{
  "hidden_size": 576,
  "lr_head": 0.00634,
  "train_tokens": 609300000
}
MLP neurons of a small language model. Each row is named by its layer, matrix (down: output weights) and neuron, and shows model dimensions 256-351. Each number is 128 + 24 x the weight over its row's rms, rounded and kept within 0 to 255. A neuron's up and down rows have the sign that makes its largest values positive.
A block is one neuron, or neurons of one layer that tend to fire together. Before each block is what it responds to, as a language model described it from the Wikipedia text at the highest values.

Responds to: Letter U word-starts
L6.down791 [ 94 133 148 166 138 150 159 144 109 130 150 156 116 133 128 110 123 137 118 166 113 110 134 112  86 145 160 108 119 162 126 123 165 163 133 156 118 155 105 131 173 140 120 125 129 143 125 110  96 105 150 132 125 108  90 105 138 136 122 118 132 134 108 149 124 124 123 108  84 149 147 108 132 118 175 130 110 154 116 146 119 104  88 109 165 109 151 131 113 152 120 144 166 121 117 114]

Responds to: Heading markers and -er endings
L5.down239 [146 135 136 120 178 115 131  96 138 119  99 108 145 126 144 118 146  99 115 165 120 142 119 142 142 139 137 180 168 134 167 115 167 117  83 149 176 143 143 179 144 121 157 107 138 104 126 162 142 102 127 142 108 146 141 106 122 122 113 151 120 108 127 156 103 135 142 128 116 131  79 160 142 137 124 146 145 144 176 108 123 167 128 146 145 122  96 132 115 112 105 168 134 175 108 108]
L5.down700 [106 122 111  98 140 120 125 123 127 172 126 141 122  93 116 143  83  96 200  96  94 114  86 126 119 113 114 106 142 187 112 113 163 119 159  75 136 170 121 108 126 115  69 154 109 121 118  95 114 160 142 149 148 165 127 101 125  92 155 124 150 113 143 169 119 126 149 119  96 117 125  91  99 141 125 150 113 112 107 132 108 140 136 157 139 119 135 111 136 115 145 141 115 164 154 151]
L5.down779 [167 157 129  90 109  88 165 113 129 137 127 123 112 136 120 121 120 133 146 115 116 110 141 114  99 117 136 150 147  96 123 120 118 140 127 142 166 106 117 113 115 164 120 125  72 122 130  96 116 118 152 127 139 109 143 121 126  97 106 107 139 103 139 178 134 108 117  80 113 139 144 155 136 141  86 122 154 111  96 118 103 156 169 140 129 106 130  64 161 135  94 173 106 151  93 157]
L5.down871 [121  69 121 116 150 125 115 118 154 132 164 145 123 127 126 121 141  98 155  98  63 154 107 123 125 135 107 130 133  96 165 122 142 121 148 125 142 154 112 125 127 143 134  94 130 103 160 101 100 109 158 136 189 115 168 144 146 127 121 126 123 130 159 138  93 137 124 106 141 118 114 119 166  99 156 141 141 100  93  96 132 128 125 102 129 150 108 137 117 137 172 133  97 148 163 150]
L5.down927 [124 170 145 108 153 134 130 114 119 130 109 130 165 119 111 134 137 105 161 122 116  86 132 110 137 123 116 202 112 116 193 118 178 129 113 105 158 135 101 142 112 160 130 104 158 109 108 137 152 143 131 162 153 161 171 123 152 109 172 156 136 142 165 152 139 171 123 125  71 136 125 117 117 114 132 169 124 117  64 143 137 114  94 137 163  74 104 156 147 128 154 100 113 128 142 112]
L5.down1069 [ 91 159  78 132 133  87  94 112 130  81 126 107 145 154 169 131 123 128 124 138 120 117 123 127 103 128 147 164 163 102 114  79  94 122  99  93 137 126 124 136 144 144 125 111 121  92 101 121 162 130 121 151 124  73  96 127 143 104 135 172 124 156  92 147 126 114 128 105 131 109 113 144 151 134 136 150 157 121 122 137 161  75 117 105 141 130  98 132 109 126 138 159 118 127 129 134]
L5.down1314 [141  95 125 132  94 140 157 139  79 100 147 106 152 135 106 140 171 103 104 108 106 100 126 132  80 113 132 136  65 177 118  99 144 145 164 103 166 132 118 115 132 107 135  99 129 114 157 118 135 143 106 135 100  82 136 142 134 107 121  83 153 107 122 129 169 150 162 127 118 139 105 127 108 114  92 178 105 114 100  79 134 133 111 119 175 126  73 157 125 109 122 119  72 166 105 121]
L5.down1367 [119 135 138 151 145 109 158 128 111 104 147 144 128 182 156 124  78 129 116  95 128 108 117 148 100 129 106 114 108 135 120 147 147 137 134 111 144 146  97 129 119 100 167 123 125 139 132 121 114 142 146 135 151  86 131 135 123 113 117 100 168 136 151  83 124 140 185 143  74 175  92 115 125 155  90 141 140 143 126  86 174 157 103  83 121 151 170 123 130 142 150  87  89 132 116 143]

Responds to: Wiki heading closing marks
L13.down133 [143 143  96 156 134 126 157 137 136 161 123 140 144 157 123 131 119 127 112 109 148 125 151 137 133 101 127 165 114 126 159 122 167 136 146 185 120 108 118 138 166 108 122 133 147 113 114 103 140 134 116  84 128 133 100 141 189 131 129 113 145 133 103 120 120 139 120 105 199 161 131  79 116 176 108 125 145 163 129  99  92 150 122 110 100 138 149 155 118 113 105 176 117 143 177 156]
L13.down451 [110 110 157 109 157 146 166 172 100 114  93 106 121 120  92 130 170  57 141 100 103  90 130 173 124 141 139 112 101 128 138  71 112 138 176 119 131 150 131 165 143  89 128 131 122 131 112  93  99 196 100 179 133 162 144  83 115  85 155 134 123 172 115  85 146 144 161 144 146 112 138 130 125 150 131 101 112 133 100 125 139 121 124 161 111 146 103 135 120 129 147 101 122  97  96 119]
L13.down996 [ 73 114 139 147 131 158 111 152 118 136 119 108 118 122 149 134 174 135 129  97 149 148 122 174 138 141 127 142 191 159  94 114  76 119 131 122 157  91 126 126 116 147 147 120 164 131 121 116 191 155 124 210 138 115 167 149  86 150 136 142 114 160 150 150 110 152 130 148 171 127 134 152 124 133 129 106  92 123 117 119 156 159 151 151 118 116 161  97  71 134 180 118 113  77 141 154]
L13.down1135 [132 115 115 112 139 152  74 157  86 172 131 117 113 139 132 124 120 168 119 133 144 144 164 152  98 160  98 105 126  96 113 153 125  94 103 129 147 112  93 104 145 129  96 159 128 148 132 124 124 158 100 140 109 180 142 137 128 124 146 153 135 108 145 143 137 134  91  99 139 115 114 117 160 149  81  95 140 107  82 125 114 152 107 118 118 117 156 134 120 142 149 108 145 126 112 171]
L13.down1141 [132 118 101  86 144 129 144 121 154 166 125 110 130 152 116 104 111 159 153 119 119 122 123 170 101 122  90 129 130 140 135  86 158 133 120  67 100 146 124 136 142 165 105 146 142 141 133 160 167 162 118  92 157 149 171 158 139 107 166 104 117 125  99  91 122 140 111 152 163 125 145 123 138 180 106  91 140 132 145 109 166 125 137  94 116 111 134 116  86 120 124 143 109 153 145 109]
L13.down1429 [104 165 132 121 102 144 131 151 129 124 138  98 154 135 116 147 144 183 126 142 135 125 168 150 124 128 118 135 140 168 109 110 119 170  81  92 150 147 147 169 140 168 126 136 117 104 131 101 162 208 137  81  97 137 104 129 111 146  96 112 130 146 144 126 103 132  98 125 158 139 124 164 147 138 119 152 134 112 130 133 129 174 156 160 164 156 126 121 101 126  64 107 100 135  78 107]
L13.down1477 [106 110 124 155 119 104 125 111 128 118 139 106 119 146 123 147 104 133 140 163  89 171 122 144 137 118  88 131 148 146 121 110 141 102 145 139 170 152 115 123 121 121 123 168 131 172 120 118 144 142 130  81 107 130 136 114 155 119 119 138 112  91 131 140 117 145 117 146 186  91 155  95 113 138 109 107 121 133 164 151 107 110 175 103 109 146 144 124 112 109 125 127  95 142 105 136]
L13.down1527 [140 128 122 132 157 143 147  90 135 174 110 149 110 163 157 148 142 154 111 143 122 139 132 170 112 129 172  94 145 145 152 162 118  84 126 183 137 132 115 150 173 140 138  83 135 178 125 211 157 108 103  84 127 140 139 166 106 111 141 169  85 118 132 103 146 133 121 161 208 114 155 117 115 104  84 148 151 103 134  80 104 150 153 103 105 155 114  79 131 126  98 115  97 127 136 125]

Responds to: Wiki heading markers
L6.down587 [169  99 100  85 148 151 126 139 103 152  95 133 141 151 156 139 130 108 127 126 110 118 130 102 121 116  94 138 145  98 138 114 152 124 141 104 117 147  98 145 105 122 109 124 138 135 125 134 140 162 101 113  94 115 143 161 145 103 112 148  97 131 110  96 107 132 155 150  98 123 116 158 146 129 112 154 144 155 106  96 154 142 121 145  83  95 155 156  91 144 141 131  82 159  94 134]

Responds to: Standalone two-digit numbers
L6.down1223 [136 131 174 190 163 142 103 125 123 105 109 153 119 132 147 139 172 108 157 123 101 120 173 129 119 154 166 120 162 122 130 139 110 126  96 118 167 147 129 139  93 178 141 116  99 117 122 126 139 116 149  86 106 147 143 144 106  79 157 175  76 170  95 186 179 115 155 183  91 120 130 146  73 162 141 109 157 117  90 173 141 155 116 143 105 133 163 154  98 120 115 158 113 133 136 176]

Responds to: Past-tense verb "had"
L5.down119 [138 138 137 135 154 107 154 139 133 102 147 141 132 121 135 105 155 171 115 155 130 134 137 117 139 162 138 169 162 147 155 143 128 151 136 152 117 135 170  86 121 130 144 139 171 127 124 150  88 118 128 137  67 149 142  84 125 130 155  98 132 117 125 109 151 140  99 124 113 164 132 138 117 201 109 154 113 123 125 137 177 114  72 122 131 172 126 127 167 129 144 123 121 158 113 117]
L5.down137 [149  82 146 149 125 107 105 111  87 132 168 119 133 149 100 122 109 127 149 135 135 152 136 147 105  85 116 113 139 112 151  78 167 145 161 168 164 144 119 120 154 171 108 105 126 141 112  77 106 135 115  89 103 158 120 138 146 159 108 103  83 177 127 113 102 111 117 147  87 140 125 150  95 164 176 132 138 147 128 184  83 113 104 141 134 116 136 125 117 111 137 139 156 139 108  94]
L5.down153 [118 138 117 118 128 137 113  89 116 132  61 118 125 105 156 136 148 151 142  84 113 129 136 181  94 150 147 143  97 144 165  95 102 131 158 160 115 126 108 111 124  82 134 107 105 171 139 124 121  98 135 135 120 129 108 142 155  87 184 106 148 148  90 115 117 162  96  98 140 151 169 147 141 108 134 138  87 117 131 163 183 134 150 128 107 133 154 121 101 154 163 140 116 137 152 112]
L5.down175 [126 152 151 138 139 120 119 120 107 150 162 148 118 134 167 103 118 155 197 106 148 119 131 128 126 143 136 141 145 134  91 106 100 147 102 140 152 159 134 136 124 134 137 169 114 141 116 160 124  88 140 104 145 142 132 120 104  73 146 126 154 149 134 138 140 116 106 117 171 147 114 157 116 172 154 127 127 125 156 142 147 122 118 131 141 108 112 139 127  93 113 111  89 124 124 158]
L5.down197 [191 122 136 131 130 116 151 139 137 136 143 151 136 168 137 114 122 155  99 103 112 134 145 106 132 111 172 145 157 117 109 108 142 143 145 118 158 125 130 127 170 145  80 173 133 125 121  56 105 114 117 155 165 164 129 129 152 138 128 150 156  75 130 110 129 152 100 102 109 135 131 158 135 133  98 143  80 103 137  92 130 129 102  95 137 154 130 116 155 118  85 163 115 125 132 133]
L5.down253 [ 89 157  81 149 144 118 173 145 154 152 110 190  99 132  67 126 160  81 113 109 120 152  91  73 119 147  86  88 136 179 140  88  94  92 176 127 132 108 187 111 114 123 124 129  93 138 105 151 178 106 162 180  94 119 132  91 110 114 131  73 140 152 113 129 122 112 118 118 109 156 160 122  66 133 141 100 102 128 139 151 159 133 117 145 104 139 137 113 103 120 139 176 115 147 127  64]
L5.down751 [107 157 119 141 125 108 136 176  94 133 133 136 126 110 126 113 120 126 138 129 143 129 109 109 104 119 158 151  75  91 131 118 144 144 105 138 116 103 125  79 155 135 164 189 127 149  95 100 137 125 146 122  91 109 145  81  85 145 148 150 108 136 102  99 110  65 126 112 110 121 125  89 109 144 114 147 108 120 140 161 135 117 134 150 155 139 121 116 148 107 138 174 195 115 136 104]
L5.down1077 [145 105  63 142 145 157 107 158 130 139 154 123 125 109 153 149 108 137 108 172 149 150 114 102 123 125 131 171 156 143 143 147 124  95 132 193 136 136 107 117 121 100 129 120  96 159 190 162 110 135 123  71 118 114 157 158 110 157 158 134 116 128 132 146 144 133 134 130 164 133 113 118 103 149 142 165 130 143 148 127 137 167 100 154 144 122 136  98 158 117 105 119 164 122 108 103]

Responds to: Proper-name opening tokens
L13.down168 [169 118 131 118 138 136 136 187 107 183 142 131 128 165 122  79  92 138 111  99 152 105 119 148 140 156 117 141 137 114  98 144 126 159 119 109 126 137 137 110 172 138  99  97 145 126 117 137 172 126 156  66 137 125  99 143  91 131 130 119 162 106 136 135 155 116 135 123 129 147 122 138 109 108 122 160 152 109 160 153 126 118  98 136 150 144  86 131 160 140 171 169 125 103 143 118]
L13.down176 [128 105 101 156  99 144 175 132 144 141 145 101 144 134  95 114 140 152 111 111 147 160 141 153 118 126 156 122 135 166 130 133 122 135 131 140  89  77 132 123 124 143 163  98  87 125 129 108 158 101 140 153 102 165 143 144 129 112 202 102  99 101 123  98 157 115 144  96  75  90 121 135 154 127 151 153 121 145 134 101 169 139 123 126 144 164 123 115 151 133 120 125 148 126 118 119]
L13.down268 [128 120 125 100 156 129 140 120 130 109 100 133  67 116 129 102 149 176 170 142  77 129 139 109 139  89  97 132 133 126 151 154 141 134  92 106 141 143 106 126 123 127 148 146 150 126 135 100  97 120  92 118 122 166 113 115 146 121 140  84 115 139 115 125 112  93 119 135 141 127 131  74 163  75 124 133 108 115 187 107 144 142  63 121 106 150 100 129  96 161 143 134 113 164 137 161]
L13.down485 [130 144 100 164 127 153 134 133 147 103 141 129 182 129 136 112 178 105 217 114 145 172 126 132 117  88 165  92 137 119 126 165 108  76 102 135  99  89 123 116 112  97 131  83 126 132 115 106 146 129  86 171 118 121 143 112 126 153 115 167 145 111 117 141  87 150 159 162  83 112 106 131  98 108 130 129 158  84 137  81 124 145 105 142 153  95 113 146 132 170  93 119  97 103 118 131]
L13.down683 [147 141 152 165 112 122 152 134 109 148 112 116 140 126 151 102 138 127 122 116 159 122 125 166 131 129  89 147 105 113 154  69 169 163 137 138 141 166 133 106 138 142 117 127 107 135 113 124 119 129 114 153 134 148 120 147  88 106 149 160 121 161 117 156 140 125 143  90  85 150 109 134 163 128 136 157  90 150 119 138 154 133 116 156 145 174 130 130 119 117 109 120 164 113 142 118]
L13.down955 [133 116 149 149 130 145 145 177 126 180  95 139 143 159 162  96 122 148  91 155 106 169 140  98 115 153 149 145 104 127 102  97 109  80 132 128 145 107 116 110  99 104 154 115 169 134 101 150 151 133 116 175 137 121 141 133 128 113 109 117 104 127  96 160 141 156 135 125  89 133 123 132 118 188  94  99 164 123 122 172 112 115 114 102 125 116 160 135 107 105 172 138 159 150 148 117]
L13.down1277 [146 131 143 109 115 118 136 131 125 122 140 146 160 147 138 110 141 143 136 106 148  94 112 159 121 125 128 132 113 128 136 144 126 106 165 121 115 140 126 121 108 126 162 114 119  87 180 119 149 105 110  95 150 175 134 116 131  81 101  64 155 127 150 180  97 150 123 134 192 123 138 119 128 131 109 110 118 143 114 148 106 185 206  97 107 155  88  77 113  98 153  88 150 113 130 145]
L13.down1381 [148 107 128 116 124 155 130 132 126 129  95 127 168 119 123 132 134 108 136 130 146 130 114 161 124 149 142 127  89 122 115  86 141  94 125 126 110 127 149 145  98 111  98 133 171 106 116 138  80 133 120 169 113 111 114 137  94 129 143 176 111 142 113 159  85  65 121 164  67  99 159 119 104 133 155 117 176  83 126 144 145 123 100 123 146 101 107 104 125 164 138 117 119 117 158 150]

Responds to: Numbers in table cells
L5.down261 [152 109 115 118 149  98  98 127 112 110 121 146  98 114 156 154 138 134 195 179 147 156 148 136 134 133 152 142 144 151 118 132 135 142  89 164 173 119 140 122 133 158 166 153 135 121 133 109 127  99  65 131 114 132  94 153 100 158 152 106 103 123 131 142 121  69 136 125 108 164 149 124 160 104 108 157  95 131 130 139 119 190 113 116 118 153 154 102  98 104  92 138 177  82 171 130]
L5.down349 [113 137 142 141 133 135 137 103 151 131  91 107 143 107 144 140 110 138  93 149 162 164 162 103 131 120 144 120  96  89 122 113 170 167 137 150 105 161 104 130 118 106 120  58 130 161 120 133 105  92 121 104 147 151 154 162 141  96 128 167 135 104 122 141 125 115 181  99 130 117 125 116 128 131 117  99  93 188 107 157 176 128 125 122 112 120 146 149 136  87 118  97 157  75 104 142]
L5.down451 [164 170 116 168 149 145 131 116 136 195 123 108  96 129 127 135 123 159 161 169  88 134 135  97 179 144 135 175 130 171 131 151 191 180 105 163 144 154 172 151 107 132 143 146 114 135 136 135 119 122 160 120 147 170 169 162 134 112  92 145  97 176 143 142  86 141 149 149 118 110 140 110 108 111 128 142 134 132 125 161 108 152 142 139 147  70 137 108 162 140 126 114 160 113 128 138]
L5.down629 [175 121 161 138 154 139  92 128 125 132 164 136  50 160 129 120 136 101 175 141  75 147 117 110 144 153 111  77 124 171 169 120 166 116 115 112 122 159 155 131 108 134 131 156 122  90 116 161 161 133 124 131 132 135 126 145 117 134 109 132 130  90 100 190 117  67 170 122  71 109 131 154 135 106 153 123 134 139 123 168 107 124 107 147 158 106 164 158 121 126 105 130  83 149 137 114]
L5.down989 [168 114 134 136 153 120 117 112 167 120 119 137 114 142 130 131 118  78 169 136  87 105 128 134 153 130 144 107  90 129 118 127 132 154 155  90 160 175 153 115 189 104 150 122 137  99 168 106 140 140 128 172  97 182 157  87 147 113 122 124 142 105 110 134 149 127 117 126 111 146 162 123 130 137 145 132 125 132 100 173 136 128 134 126 130  87  74 112 148 113 104 113 129 137 143 121]
L5.down1075 [155 127 127 127 132 125 137 133 130 152 132 135 111 139 152 138 142 103 150 122 129  86 129 148 136  88 129 135 115 200 123 110 107  99  78 106 133 126  76 144 124 104  97 131 152 121 168 103 129 125 124 151  98 150  93 163 117 103  96 154 114 120 126  96 167  99 145 127  96 144 152 125 110 151 124 118  96 130 114 135 148 123 173 161  98 113 122 125 148 129 123 128 138 130  94 135]
L5.down1296 [171 154 127 147 101  99 148 166  94 143 112 123 119 131 121 152 126 106  72  84 145 139 142 131 124  88 163 116  77 120 152 100 115 137 111 171 173 128  87 163  97 116 100 127 124 119 128 109 115 103  94 156 127 140 100 108 119 134 151 131 160 141  81 155 102 141 115 134 139 107 129 109 126 155 109 169 124 129 136 133 115 127 135 126 107 158 122 127 121 107 122 112 108 122 155 105]
L5.down1492 [133 134 102 144 152 100 134 116 171 105 119 111 121 144 144 116 129 104 171 115 124 106 132 134 135 146 167 138 120 145 152 110 165 125  98 114 131 130 126 116 141 121 133 139 128 130 141 131  89 118 135 154 107 163 154 137  98 115 140 145 125 118  96 154 121  95 163 143  86 130 126 109 125 149 121  82 133 103 113 123 178 149 129 157 122 100 179 132  92  84 129  88 151 140 135 148]

Responds to: Proper-noun opening pieces
L5.down230 [122 103 162 128 113 121 144 105 114 113 152 110 138 105 176 132  88 160  86 109 154  99 144 147  87 109 159 150 116 101  96 136  94 125 151  96 128 120 133  99 147 120 206 117 145 117 103 131  97 158 142 130  98 167 107 125 123 151 116 126 136 109 161 109  93 144 151 130 119 127  89 170 108 102 112 117 158 153 129  79 119 136 138 134  98 149 117 123 141 119 141  97 115 133  67 135]
L5.down337 [121 118  90 134 112 109 148 146 113 102 154 111 122 118 157 162 113 139 116 108 122 111  79 136 189 123 128 124 131  95 142  98 126  81 116 144 116  91 122 121 118 126 151 119 133 103 159 156  91 142 146  76 108 135 157 178 164 146  87 146 142  86 109 123 121 113 165 125 114 132  87 120 107 113  80 134 113 132 127  90  99 138  78 153 141 134 166 168 134 145 164 142 146 106 139 143]
L5.down536 [146 140 112 143 108 118 148 105  91 113 131 166 161  97 101 144 123  94 134  98 113  99 136 103  97 171 127 126 134 196 136 122  96 112 135 114 176 159 136  96  67  83 152 146 101 146 112 123 152 161 106 149 127 157 145 113 126 113 142  92 130 162 162 100 133 111 145 159  90  97 129 112 116 131 102 172  95 141 135 164 144 130  73 195 112 108 119 139 134  84 178 134  93 124 107 144]
L5.down730 [146 134 121 129 121 127 158 128 133 156 146  93 107  92 143 139  87 135 132 118 117  94 130 154 139 133 108 116 133  76 115 163 132 115 149 100 165 134 135 139 134 135 125 114 165 142 148 103  88 140 138 131 138  80 102 124 139 165 121 154 126 152  98 133 126  90 110 103 169 123 147 166 132  90 124 152 157 137  80 102 134  94 102 129 154 122 178 115 115 102 113 134 133 113 132 138]
L5.down847 [122 123 115 123 140  92 140 138 126  94 176  82  73 140 149 126 130 152 104 149 120 133 123 134  54 169  55 134 111 131 118 115 104 141 153 121 145  89 106 148 118 138 137 142 131 141 154 121 131 129 149 137 132 168 150 118 109 182 145  83 131 119 144 106 145 104 112 107  83 101 120 104  92 173  98 132  95 152 143 118 119 124  99  95 158 171 134 145 135 108 126  90 176  78 133 136]
L5.down951 [122 131 121 128 128 122 155 176 102  87  90 140 140 131 127 187  85 108 105 126 123 131 113 176 112 108 125 114 132 136  98 113 116 103 145 136 124 130 123 151 134 143 142 147 141 111 105 165 130 158 107 153  96 121 117 133 115  99 125 171 123 139 111 141 150  88 172 157  85 145 153 167  92 127 161 134 131  97 122  91 135 142 140 132 133  86 122 183 154 147 134 128 158 130 132  96]
L5.down1322 [142 156 154  81 138 140 120 142 114 153 125 120 175 100 140  98 102 133 132 106 143 150 146 127 119  98 109 159 152 110  96 105 164 165 131 108 159 112 162 144 111 123 132 105 114 155 110 134 121 134  82  81 121 152 131 143 103 125 133 145  68 151  96 120 152 112 127 133 144 134 111 132 137 162 101 125 110 154 155 117  97 120  80 125 107 134 100 160 136 132 143 129 136 157 158 137]
L5.down1331 [141 103 143 128 138 112 127 131 153 119 102 131 144 108 130  97  92 106 207 146 120 121 141 112 120 132 152 109 107 115 135 154 128 141 124 168 120 117  97 111 151 163 130 134  90 177 135 109 127 151 148  89 115 121  85 171 121 130 130 124 103 121  76  85 177  75 114 140 130 114 145 129 153 151  91 158 101 135 172 131 105 140 168 104 148 112 121 171 136 134 135 143 134 148 141  89]

Responds to: Forms of have
L6.down1119 [153 165  99 120 150 136 121 129 141 110 164 150 156 134 140 126 112 150 131 140 132 122 103 151 116 192 138 159  98 106 148  66 174 128 125 122 131 134 115  94 132 101 123 137  88 140 141 151 111 154 122 134 106 110 119 135 172 160 130 119 145 124  98 108 126 122 146 102 102 123 125 141 110 129 111 102 105 101 136 123 136 133 100 160 109 120 136 148 125  81 110 159 131 104 128 109]